From a checkpoint of a small transformer trained on Wikipedia: vocabulary 2048.
MLP neurons of a small language model. Each row is named by its layer, matrix (down: output weights) and neuron, and shows model dimensions 256-383. Each number is 500 + 50 x the weight over its row's rms, rounded and kept within 0 to 999. Numbers have three digits each.
A block is one neuron, or neurons of one layer that tend to fire together. After each block is what it responds to, as a language model described it from the Wikipedia text at the highest values.

L18.down123:482466537482479502539529505455491540582440476553506500461532514498493465562508411444448535437471502578576527545475541469472441488561579618444910513487535504587524508433510596429524507471438501528527485451506557517465532501606520517477522463540479554412396497573596531497505512507481506508554496524462545490526548502438502477443503480494485528500418421640470477562460532400568528492516
L18.down131:523457575546538456536542555477562530449538544528554517475469520416455450461501506434519503444502443452487438545444467436467542597472537441556566527497515457570523536587554577517437522465579568468472516516461486507520520511506535608547419499529507552532495473441545552508513582463422477587490543541511491365376551559491529565595403504453491540462510538569481519522498563443536496519424
L18.down221:452523439524525515530544548500469522461457536486441538619505531471439488511551536516477520438488521457470584406515603550468511552517488537508854510579488389475491564498446608517489513465464445509509438432487546483499482530490462530407478553505534540443543485414589510399554452496480553520532434457513462346428549430478496438451480472502460513520550398489488509543510487517550407452504
L18.down306:505529533590432566544440487475469483486550494538493516492490508453369515467492458519504457543495521547452458564462528511530579509531517480588908541487572440531428525581476600529504482497448433574475524418543547452460397526485480517476472440570489505482492489530509483424475520516512569601540429577414490510447450498511506509587559454496529450398473477522486531472534475462542420517476
L18.down442:530525499538520486504486450515487544551490483499534501489483481458509552551415494515502559417426539449543482510520515507544479543476546552528901537594551432522440497466434547539526503533494444531452517500510476488498421417487510484488460464443608588579517450594509499542494505495498517496457423464537595494472594454476437491561556557488456489481523473533523505537481552405561531495587
L18.down568:453555477476495420499497440512602469519547496537583488440492406471590460482563447473429494485473491487486495516525464533478495550468569568625677514510488454440469492462519571579575538482409501512595468482573544514454492471429416439548558448578574438561383514510595501426500524569513456516471519533478458456490424503500420518591517504436521508511520492521480519518523491470473457499517
L18.down613:543457430522550488554463584539454459470491377493546480484496531520538495403527442503518465451611511432533479501586541425579417544547487474583630441380403469525572459403541492455464499489526464459549615459521509555490486499539592416493431524445533488523567399441486494534515464611467450476518427506556559515426460456495532542461458486451523511485411539529531517536459518482600531553594
L18.down766:490482442559441454495465529449532538501449473481565460519478508511482597514403534530431552446456522533410560534543562479466493499542462515420836498448446587530519468515511511483575483511519478479589393464518502429559465494525519481491556480434466456511478529505448526393505487464501528493518564526487522442482412483495533429583513398505488495554509502488529446490463487517529440466545
L18.down877:602540526567517523472472525544585559487521534521544464533481499510477515501573386516536499510470554492568512519429419470554551530430560449528898475562565531475491479549424507550520579535517579539481479546553418545582583513477590529461423576541511513463488470487533502483367513518535534527491556501509438505542464488487515474457539482528479483534528434471522492506534605440562464463530
L18.down915:449492519517584518469530471456479477436518528469524524411478458511494496424454527546444423529407531479476477483461433514544547530524414538501952568537463505541510496509454492434511604538550490434474549480555482483576524473422529493493486525424477545502454475493546457572348504488547448581496577535515433507614484613455457515517437484508560520510504501559467437491509543456478504597470
L18.down1149:413446537412456497580451511465528535491561456474508547490532426543495577514484490541444544465496513513531479534471511474468503592489536521459936476477557515527546470479515518552532442541488479476466588461471475510454554477509491444541454500428478492545389529558499609627412532593502452493430490502590444570498542492520457516631526501562508520514523447521518551498554553475511558420485
L18.down1177:461425556508445468469493551525582443422492479535497432503448520514495510492548558539422569566616556557536487496472459506477503536511551480498842459447491451476479502503512496482453470492498540529505502480541447511477536442430506542520474427491441464550484558441428420520561504513444470561494454552450553500529558492500459487517551527569568489465472489513490535573538474563423528484480
L18.down1289:482567445433496474475472409513524446511504488453557500510529533510448535441560416410517539491484529484456447506567508456484491505503551501630830528536577462491529476503358546491554488494460431632513503482440461517523515473483534543478495487578498467516535487494509500531481444503572522435473568523483575479464485473490497442536459458474551527548501452473557592546541485500485445506482
L18.down1332:498604576446490525508539411582463457565412475397518464586491485441534535450504520455508581527501507512536506546417602487500554454553485491504673561512505558549526601516446503504529498360420529462481491558553460542487503574479503476566431480481512599547613538473585468485441606432483509516511547395506600543543538443487421546447504446471506464504602508562554536476511484502463506531532
L18.down1341:448582597508536495497468550492423489554557512535444536531521522470515452506503515504491478519448504478470421499503429496459532451540532507441999481501485581423469480471586454541525438518515575525531570530517477424472506448458549568459559509467568468474549455493505440493545510505492450443516532385505568490574491467479480507451561498503505541536498549528491550542557556520525527442516
L18.down1356:464470521529427542495560515460484474363486520519561509485447460557469537548412543610435508598494554527452488635487508498458417423470534524422846450547457488432511464515490444494473513521516538457510461531473483562573565495620466497441464518589409500523418534512539537410523515534476404513439466466451502529608488454500509493461500571559493466423586513457491466416518498539552408479478
Responds to: Possessive apostrophe

L18.down112:494453458498371570515527558463419446505532441558504500483539455543468532530438542488522515502496523524592524472481552395570467518546517521434673534592485486453535573489497640384484517472528473487424505616442537495523497505488481474497402487469479468451479508468522529523489564507494505576529564512496437528564466499534520467490518502502562523548479565528458440549525517500470440527506
L18.down330:462503464547515530580531489537488484483526565542572537548504490518514541510452500524549491517449489465480567547544511549496521531483493485580758477542516516526507438518541469528531513491423477556490463539454477586505467495504570493539541546561437487535511498584438479610547514574539471386561521465563428556545480525512425524594498504439431486495574488443439583536564589444464393459494
L18.down338:527510471473537481470439471487497521446532554492459513484439477506473580463529500442464554576475485557462449515477556444416554416544534527501000550478439527465468498522530537514534432492469493459532542494499500552514437490442475497429452518518556551487544496422551538540546578510522570455396528489507511502443461557486513452534485470492477506546467537467456600505548490510466546500490
L18.down420:451528535506499553468592539510546584507464525494540467494466505552516513533523486477490429411454524526470445536526542506466436455481503522550670503436476440514427481504413515490492480537523554492507502458425472504514482534482475381541583529530552477585398455553572537469435545433513528527539507503475448491427530505452465478590544618564494522404495517513490529504495537458440538551488
L18.down487:481530507533425471582474474523396540509482512426548515557498518462513388489534520490508499496511481490502484475501544475545452507515497518599999442481502543446576502469505366484550498514523491527505487542487484509521454495487494527520546460489476531460471529511490495533500615468531505546512532473558463454517477498487522515461530530491494523430501506452527497492415498496504474507475
L18.down502:552542493625511474567423503531399511503530454483393411547507556482491489460478458463542468531431412527489432532481557462452493506456480496476871487456536472431545514443533481458487475496478464531514495451569517556420434565473546476493560452492452499484410568521521439447484496444473508596502442514505438484375517514482555497491525488457481516483471514558467540531494452514546506505446
L18.down651:554587444549487554599468506436437458556540531499455520544514557500472571506512595505528541546512403482455505445478447436534457515474386453514856491460491536455455549413526508470519536406528513537547482535418473540536455478588444444478556437514459439513574474492556485569465586463533568458488549498500514482519507484517523605547465541456551578484536575461479536509479553501520341431458
L18.down690:520522499525575449478519445571531400531483596522563393459538535456467545486498495498511487501473513424443465567495475404571536516495558514547823469558512501505450535436487538523524490468486436437471526536509460428513567483471524492452488463560519410479484460480584419451492496535470502446432455489430391553479523564641529492496553521473561519434473504452428502520498540468606447544502
L18.down751:441629438400523505442559508470478548522491526553555485533533489482419517504502479447545524540503498486481540507491478534562513484577495525341628562548481508408510522518476492500427580451601433503407415555448377459577454495488536509542536609516423482422506465519463472534421562580475418471595569551472478461447529381455462595488444480521574503488545529424409457497452508521481436525407
L18.down1111:573533555501565449441617545436505451413440450591505447531457471445477554428483491495506489457565532515544473443503394529470496505475466531501342400550576520494522512578518605510451414440473473559559424518496477530558552505457580543510542542496470528436526495456454465416637588485511407437477587499485542604495465472501497503445418479453540466500586530540502532489472555539455499476487
L18.down1134:458593501494478486497476450443438524528522523529461513572516519564476506409555557535469497553484449439465465563490414421568513550506518394493869500495508495465474471434493436515485549443500535543496504597384481549506460483507425488437467478487430469530553476509549455569514590493519587459493538540566509553526482521545562551527524586521475517498471500508469520506522529470485379448482
L18.down1231:500482501544505484504438502462499609502465505454568514517522482520532538454448463530544451499476517456576469477563558430506477521501458490640208540509496522483522514523591546478479487438546526489529471519479449410536597477569559483475450536432513501502497471548539472482514546525503451483483488510556466521532527510473567478484594467529489434504486432486491535521529475467518511498514
L18.down1310:496501412502415575540527527479591545462602551437509500478493512534410546491487500528558470522494470525553592592511506523512523421537542462467122514457599571434501507484464464526512493433472511565459533543486475546550476490552500420564492502578445460439515528455498544476471553439524507504497530560487559457466538519538441545530525515461537528501470538514521520480435596623499471530466
L18.down1344:523513474478475450448567492488549460506431499422537424469490529426451523482432460535538539536478478378539526496510494428548560432502527404499332466504502493494488472518656474543544532413496518494541456645525573595478508509407469560515505530520516529462511509462495473445479486449482566439476531557541434524562519499476578452461420435488455445425449507467442527476493486496570536543479
L18.down1407:525454413618519491446473501445456536508508473509497521532433511470407492467459461520480535482431461397521501507514589495482481573504539502529932498500387514535529443481488453523498511503501534487508485499552508495425481377540514537511472469479521497518538453444503505525488465521524594456493431463482508488451492474465505504581483601492472505395516434478505529431429573437405420477545
L18.down1443:498550533607550540484530455498461497549422516556426488437545458515428468396581535493492457592519533535438487583484546442552509493542520515558990450467448512456537511459502478475474576552486541506517619522522518478509526527565473520452562452495545553512497433528550473566510575499516484492501582510505441415507470468545547519474552574489523523509488528500500494512462498502494472526444
Responds to: Bare space token

L12.down1264:543497516517506537428513474427488438495590457495522478497516510398408447540452464469509507517462541568488545582536468510479527468535483422562647561430478538514551506358516573525521415502507501460401488547525429444476441481451507499507474435463540505484518481464491522539525495466357468539503574454489559457442554538452502594464441444458481525547457585566562480478453562579552554486492
Responds to: "an" word start

L6.down620:526440533447519486465469565499533497549484538440611451465547459478563502482452479559513516568470521477490507477502461457489515512538540517500580472555467469499474436473460500451441499551517425538417551517469525566553458468423462485531520538423438554481461442569534486491463468445455561503519562463696482478572502476477450459434476458535613524586445550507504543453510514396500492558481
L6.down732:531434602430535564485572547509561564515562612486432525497471524457486477505476498542555510492525509541555552550501512492466680519465538511516475482583510401577546466501445511554474565444532550479431490501360467501517503443544428445516495464465400486545452470476563402498481506396500509501467418409507432538533454493470556484510567416455453511520544457440564532470531560475454474439497
L6.down1065:486432500484494556537528538466533546400519484419506546530526455470519482483467474511475458445471555571481509524477517511492468530490572480539594561609501525565425478552428508527540419455499455453443505359457536497553525567523529469522510457539443472499483482413526486545466443506508517456578514431532519578408493478499460544478568498561525477587543463500515510436536522461488475499476
L6.down1186:509530479510493485408580533512476481484533474535538513490465592544554517471530558461568583438417615391505498427410429499552539613491533578524415514563477540496499439578578527519574514477485454527439501544541556482610544416575493477491552447481398494513502565443641408517448439448585488599564596416483536448502583555499550522494485504558448603549533543421557522483420491475551488544535
Responds to: Proper-name final pieces

L12.down1039:367510448533486500409550428488520488566568478405432447456514547403556514462531511491542519502526473590525500381473540469463502494490468523507432481534438402510527525514553512383493545439433434488556497497471562532435539470546429465585629416485570486540392532524506514500477536527450481440502572500501469513511506500455432499515524424523501479488502475532458467407535526543628387488445
Responds to: Surname-final word pieces

L6.down415:471543491553542549441532502449544461509497517460606497486589520493443485473611489556500418433475462504495496461505461445566616534466361527507512451500445515480411477516487456531465401412533483491504436516522550440552444477500538513522429454528425482455485434540513406479572370497535618542565498501512586536478443480496488503537501504593570515441400398476459447518465541446498436519561
L6.down1111:476536476551538423484528504478437488463506562528459548511474448469545481483601560507512533482515547502493494475394444507467535468503509560497589427621536424495514601522414417535558540595454512501541531513570608376470559443513537532576571496594452525519479404503479564591494520517594480556500420430541461424497543491483543489562564529526424499563441591471514473559539429474505531446534
L6.down1224:537475527422594504609391613593460553476471460516548548456469582490482514467511566524475514620479594492519495473512408507482614528558544459480548483553476482490524411499516505566523490579518511451424495475481542472541625556527513576460512554490471479510522487632510579427486527558547522487584394419469513426499482516514592506511486510462488521477503520478393401509542502542491539455573
L6.down1506:486437452558554497494515468415573482482498474479506439374449458457517458460474568413595558412452588464516526442489468435447566531513481523472608562561405488527445503442483506436470459487437469501539542477421555554584466527509497596454547485485484552440531577463517481463576518451527493414477479464416499447460487477575484506478528381483454465487465546517480525434457572595506536492522
Responds to: Mid-word apostrophes

L6.down373:559537521440587578459631501533492551481541477473407505557537513571480570492475585509514573493566460501553487497451531592456435515444482492452655487498457573561461578531576523483522503480527487532527372446403361409485433508511535508514567464505442415488572493475479519498524594485585547452500463533489532400561495436543466508517469466488550538476493528519512448571456504536565528487502
L6.down604:495434532572460474469597464394560559536447606417445500506463540579482509589471586498502566540575554425536489532558464519428390562456493462525430495467450516507458501553461483544494486463487436547461460476488563488440449528539490453544594486505517494412455466529498447492504581522479504475534459488409475530470537503560483485573433450587568410556499445448505439517427567502578399481466
L6.down1275:420519488544435494464519513437469468499480524522459475542523489555526516548501613527526485496508477483514443488581415387520423559455415533497351462485446551508448476571482510568512553485484490513447460507462541544513509523549476393433613510497490481492448475505602542520505514439506645476550434386556461548513560521432558546574464513537479460551522437487500472549458531433452372493448
L6.down1518:460503461529406448498523474425512546498495557534453474502455494509565462545501513547474470491492533451515493435525387321532473491425491530526473475488503480478448458494435472539423666518475488500364515559395587524558498483535476481518602445496410449526494491503542485563491564478509769479538533397516537509442496541483547537564425521488485471536528441437506452469504520457553369491430
Responds to: Standalone space tokens

L18.down35:521521507544461545537477506467422490543525487524447535570438438552564385493441479464517470523520546419485484533513535510553535576492511537543755536474492504474478524434533441579457486528589481464547552492544520438459440551447514447538336489471493534531510448532538533559494523527514542527528505517471440529485456489544477509526465453391494558447472538540444528472507532649594508506470
L18.down47:484496424569438492584533543509474521503532537499490543492603534480555403467514520479526471461519554554563522522493440447464477485467510530612833512498505496567416433442412556460526535432517568463424580447540450425434557503540465488492509565495463550580519516426521510558631516540448518521535525498508553456509620465590489484482380637435498499475504482543481568508474521520575506477513
L18.down318:498469646545512494522463523473506461561510524550526424578462532473611478481418404483483474385510474535478514472473456572457550538518457435511735495426428461534606502490555396558469495537487471499462480464479504451535439453505463499474521549429504498545470471468458514473409482472510571506495448563526566483372504475506475578532473388515455459506398449527532569532395542481484557557542
L18.down523:503512483549430538465506494414512478465502452446461476517460497502448481461490479549529551464513535524529482485521557570464516564535554481395882467486487518510543505512490543492451490469441526452498476422500387469497514465504525496471559541426515490571429489454387545612592467533461491531394472579424500508437480546459569512524467553458516571502492464514501441464485473477399407489488
L18.down583:453537466561357478573511455511511502515423385518518566557512493535499492558479475488584489427434494436456439464601419484458407471453573584503930463450500546453576477459490535530499542507529490509557552509435525528446509504404567478554512535420506539469510501521437524505510525553479505572461467516527469508553525438494558486436472518577433497428525475566470555553530465537537491521539
L18.down610:456464504539541542517462550546454546479434448605529511494474517466478496481517454476500458466448411554437498518454484499548539566471367518528731565508452548547604462464474506446488509433482494479447457555519441448469545437523587520468529492439502468471497505499502486510571429518544463501564458522536466465456490469499495606526487421529431587416506437563536522647447522558489479535513
L18.down611:497542450548492453468496523423498471519415580501563553575519408504548470403581490430483604502408567474561605505482534472590488478464442495572537452573504544513492399526534462555461501454537474486552457564508572432468536400517486546501514579519516419529613502466539543478556479575480563372529514592476429487484502529444488577459573446457487525514537480556490534510474562500434470434555
L18.down612:574432564568551415537453509593524509501462449518499461460565508451526475553511477521517465427478521534433501461553433491450445392462496505505610439491513440512502520448462515500441457495577507490490490449539520590489494450423557449433495505519463495522505485466421491558391455528428529530525605523419542507448581536411476563477476476509543494545471510526478467512554470506498533490417
L18.down645:490478520519553548469529406473566506561532532510478528430642479502548551529512479453481549448483537457555539452551504485574509548531491562521737442472527480475524511548542540420480465487537511544452488505491409529495588453484432568632429566465559441464436524529519432482571470532410481511628521435513557490490539518461538503399554441423463497443449505560584517423417480420473497454507
L18.down709:462493612552450490550412550442393458556480570567490553549505522504559472592517481470459545492558620567494501494409455394466538548518533535531638442565477522552492481454411541507495490518505495481415499503488509437543454459495454567515549492474539463517627561479463502444509455546597438484509507507530593571435484501543437460451493497483599566529427415580610459516549482542480489523488
L18.down878:480483526438512523602489471519478526494520479535542461524434553422569566462498439545467509547474511526429461427533492493558555474529470503498946510494534497533497529467529502498582495580569534508470507573471439497493491547545459440551548580478524482534507508556527523482486529513452476522481501459477506408501493498539486426475530531439586498545534538500477497538505465468453574511479
L18.down920:424500457491518500534546488507485469498401443537497534484566421548570468493383553551483545541431518479568557406498494493478493580479528572522901504528439471473469550526498594497499471480392555519479449481482448515452583476534537452442474471488493509507509536459473541549474422544465473545543477385517470526528434520496467498528509520526519456465490555512461493461473490620448542511538
L18.down1072:510497505540472467474492482553502479495517496456529562471472499415446441498443501502430500524429495469534455621511461475563494443554466502555880551465468480552516501466493518466506456442547521509522506515467443393443549451481429513529478507440503581561505475490439559493578482510488475498425580496492513426431511481436491487488518492564517583514502441562532574571526502561453537536520
L18.down1117:546541490528522553480496547509475566439499469540524525449502532565473427478509448489456495559462476488537515492502499432497571495359558573500752589505465422490545494516425469472504514429541368380534458492431552495454504523520461471522509587473514490619535584459522475487482468567494493533498566375474512571424514456532488560489510578557445427527515437458495515554441504436489539559470
L18.down1277:538442573510514467487574511462494502483499539483513430515469526580529511449581463462493522546471551482565542517481456530506530473430456561550736509482507542488432449455539418473485528510458472473469512451471521399500541561519503507476528565474433523450487527427427476445494487497459450435442486482449570491501466519549578520502512530436552440521536564533424544475410415482545523518439
L18.down1473:534588493522522496501525427454420539541498374490482481598479542467438425461441464553504554533501457557610529487566578522499469475528443450411941538473552502499514438390469445489536466482477465453385544551547494486400517479459444516456441559435436476524480499409527563583499586486392557506499467554456488432441467450524508556506505493517538449536472545506492521429574484535512474559522
Responds to: Article "an" and word-starts

L12.down1088:519490422508522516506486530530533452449523523502618515509469499527525495487532542570507499413583549446512525553524466479462547574487559515517517503518403502539465481477437476478476569541490528503520515529512544475612452499572425542443534569428526425462496577399453473572507452430509475451467447491465485435560466487469419481526531491413532531509615455510544450478457429562500549469492
Responds to: Possessive apostrophe, pre-s pieces

L12.down1423:414532491418411448541536526469443545461437566531510475558527456556541437503477510524481447449525533496506513477533454416507543485485489510539373433572532497521499431466469459527455622480450520513460463545398594450558511423523440502499561422464452465482445555450588536421545520443550751520520517426550480565424515553519504549587450495536480411501441454466523437511425566496506384513413
Responds to: Standalone space tokens

L6.down110:569481458596500544498448570555541464436461507470533393448560493518485553551461491491509524426554607528597401533444532485435439358537490444486536584488516393593479461581494539494432513433462528470520486516441533511573411528529509575531483528450532543505513482468451476394495553462478461467496536508423482535465534529530486517547525416463515518608555541431552440593420458484482489556470
L6.down119:456476587493496407458501541542449488455467559517551529528559486531491531457589468475559557437487475588578561456516553400406553611532482583491541516454483508505471484494503500418475524532524521546489459531552473476466538543560501493504436533563376513482547519513549493552562537490529475394462514532454603422594401453485496417545452514530399500614599492507539408479570452447518481416430
L6.down597:476561545521496495592510461501422455498499512575482524444400494513460491456480502468410515454357463592544467532426488454488589452542533541493560625525508573411525483439524504534547502516505596481498463580549480561402424494452509497509493546489499570463530519472503435468557568604481572523539489471484633515450510552492458613477490453578461463478481491519544454574449638589506533480478
L6.down893:504600542435492447482449558414440449368499518590552497512551480484592485523526449510490455460548574580465531503528505440490538514447497452515548549536420479473412496487535457464514444475500424466580523590521447419467548499451509463497527452460589545470457559518510432399516523581550454423467469459430513490439471521512465642472629431502442494536521540454526427489449378551563465523406
Responds to: Compass words in place names

L18.down61:536507495593528516511447516529410474471500450502490472463533481513518455529492538513436545503489502519535469561408446454471487443481498497487370482540481560478421459436479529410551466442475450448456526580547636516500583487503470515444444535441409590463501513484515549576533461478524480498432486518565429521507501520524486489451502538426463461575510509583585526420472369491401501570510
L18.down84:458516499539517433546490533518528463550532466467471569520520542551435571489501571507481426514459536495536387499411500515424442462495515586464457569447484496547481598386468556438577478480472484378488552554492512573387490485584525424486569453445459465570522470455530519490516490480560510475458463508461546569520540569500521519488558558480434488502539519439553535490536451434406394494440
L18.down174:539487535525547445397576502445476494379450532535556510541522551428522539455494492370508540457511573468506523508587576536514545502486550441489542504462474551539563576457548438552552426433461446493537431467504536469486417473443562503409524507489422430468468538425477509436507528474565461492551462518406489496467517497497540561529462562441487556514506589535439510469516490575530437448426
L18.down406:553483561471541551521485455524551487503452490523456520483529468507526490614507504576452516563467572509524538578510482471379492502503522506498386462339430516566531483457518459489495438442433507446404483528434526534483506502471495511507428539423420437569542496484447468557472544445516493483419419550462466521558538499490538570519485474485611458527527459530420597488508478460491479507477
L18.down527:529428516513493520597460404582459527531494503504492439458507494507491619543407438499570515454519453490500505513548438415477490530555533522542530518501446494503442492481406441477667533557489501463496499470538494484459426459565449422442436482376516627428471546504539556437479394558591537512483475582431559649575506475635451436499493446502495406461505412492530481489496460486510553526539
L18.down605:433453492501492474508539459491515525517426524504485521526463519487609497555510437478481592425468555495541554562533474521438506558565491515525303454477500504540507457432514420525560487494452414456553405492447499457499489513503563495563493534532492565443471555486516468490527466501572433498591452523461486520437588469524442505543463476534424427477545475571461605505466530492547478525460
L18.down762:487517500524499497415504518361455477526499547529436466491474496524559545570541510495486476486474559535465505510504510482513499494469509511405629540522459582434506592436544471500489490427530564474481590445415545434498551487457465483460521537452522411448431461421505514517552528532408394393404538530479491405446454383513552537524525493439509454514454470546527450472481416531569502483429
L18.down841:516513468467401504526473474468373407477578469559513443433443473537462511535544587541522530522450625457507479515533563568517543490523462505508551550523462562416404572478473462487485495407461470473483572510447593469470506559422460511574427506476487560562501419469572491509565542574473417425455517478501449506543443471509494442525548467330567474561468463546567547416414450526539531526580
L18.down980:498360509532521543449521536522545530458391566436511451473505491542459474470502503509450476532435575458457447513442456550550520539396527500462827512397518579500357533494502434489547538552443485531471497464477511528634407456480506502525492521492551533456443491462455500465434517538429585571503505478579411509439499511502560474460550533465574550469462476465528442504469473516372499546522
L18.down988:519491564463454489547527509542572550450497491470574526534483448542544484534530419505596525427538494561460612495531466586600472490508512388526543538490406495517463520563496474544554580506527523485531453512566473413438432458482519478586417470513509515516514504522504414499400434556641587501640524484501483479533435511521438507547495489501590495450535577501519543539570535551492530545572
L18.down1132:411521485466496520490535494452427371516517534511509462440533490536461558400564517597515503528511522523555519415453510491475575501481534564497639459516393498484511588431473492431443468515517560469451557482479502522511545524471533494472525532520497589491405452527456441484516596505494454474410532545546499429503498540434547507530523445472471532528503534548576411470504493424436476564478
L18.down1307:544508555473445445509555536482498471473529583529512540472445495454319516510436514599498453511554440588592582661450498532505558495517523489427331455464524488527548547502595442492524574492471523539487504489490473421428483564435368404510477562515467484449508532482516493493454519470522477487442480557357488497499486541452534521494478479422546452490537587534465458490547470584566496534509
L18.down1333:481480590466523420503474553511405522583437552498512627539428564458552501478482444455519548475462537484526488484528471396480515584545543526426272476520511548568446573432425492510586505515568423503506450444456514510485540447552613513481467492462477502483472530457416508526533512499555517415594440487441542553486517461556508516540455469440556511449493588499546507370499550597462429466536
L18.down1417:591455483506488517505641462505502509544536545459567569476522474490394463533536535457388504600461521505536521490491482481512394570493540512518526513417528622566551448538475417486437504476501467516526512529480475514472516502470582532597538481478540483502589484428539568448558502484507471483542508514427506429502472593527497516451533461495589498510514495428572510499524465500363430514486
L18.down1487:499407503491446464445528405446512475474431504467476488484435488531465573508542527432512533497484547524519490511434510524492524488409579510457468522573464611503549488548457448560464442443385512426420503500511504436515577471431558519555503472446542457487381527467487473470505529576417491427484535541468483516472381450500503449486567438435487473430480473539547455469447516454421387488601
L18.down1513:489517491480496495559472547516452485473508486437454533576568557455460544469467462525447497523487434570515497482528551503442454491501495463413138488418490542470466515466495492451600489489530519529501466519459477516485506496561500530583523514491475459512561497531492528539488510491511474462521487500513496489523523477564481543527531506452518492536481520517499498520558449514431454526423
Responds to: Sentence subject completion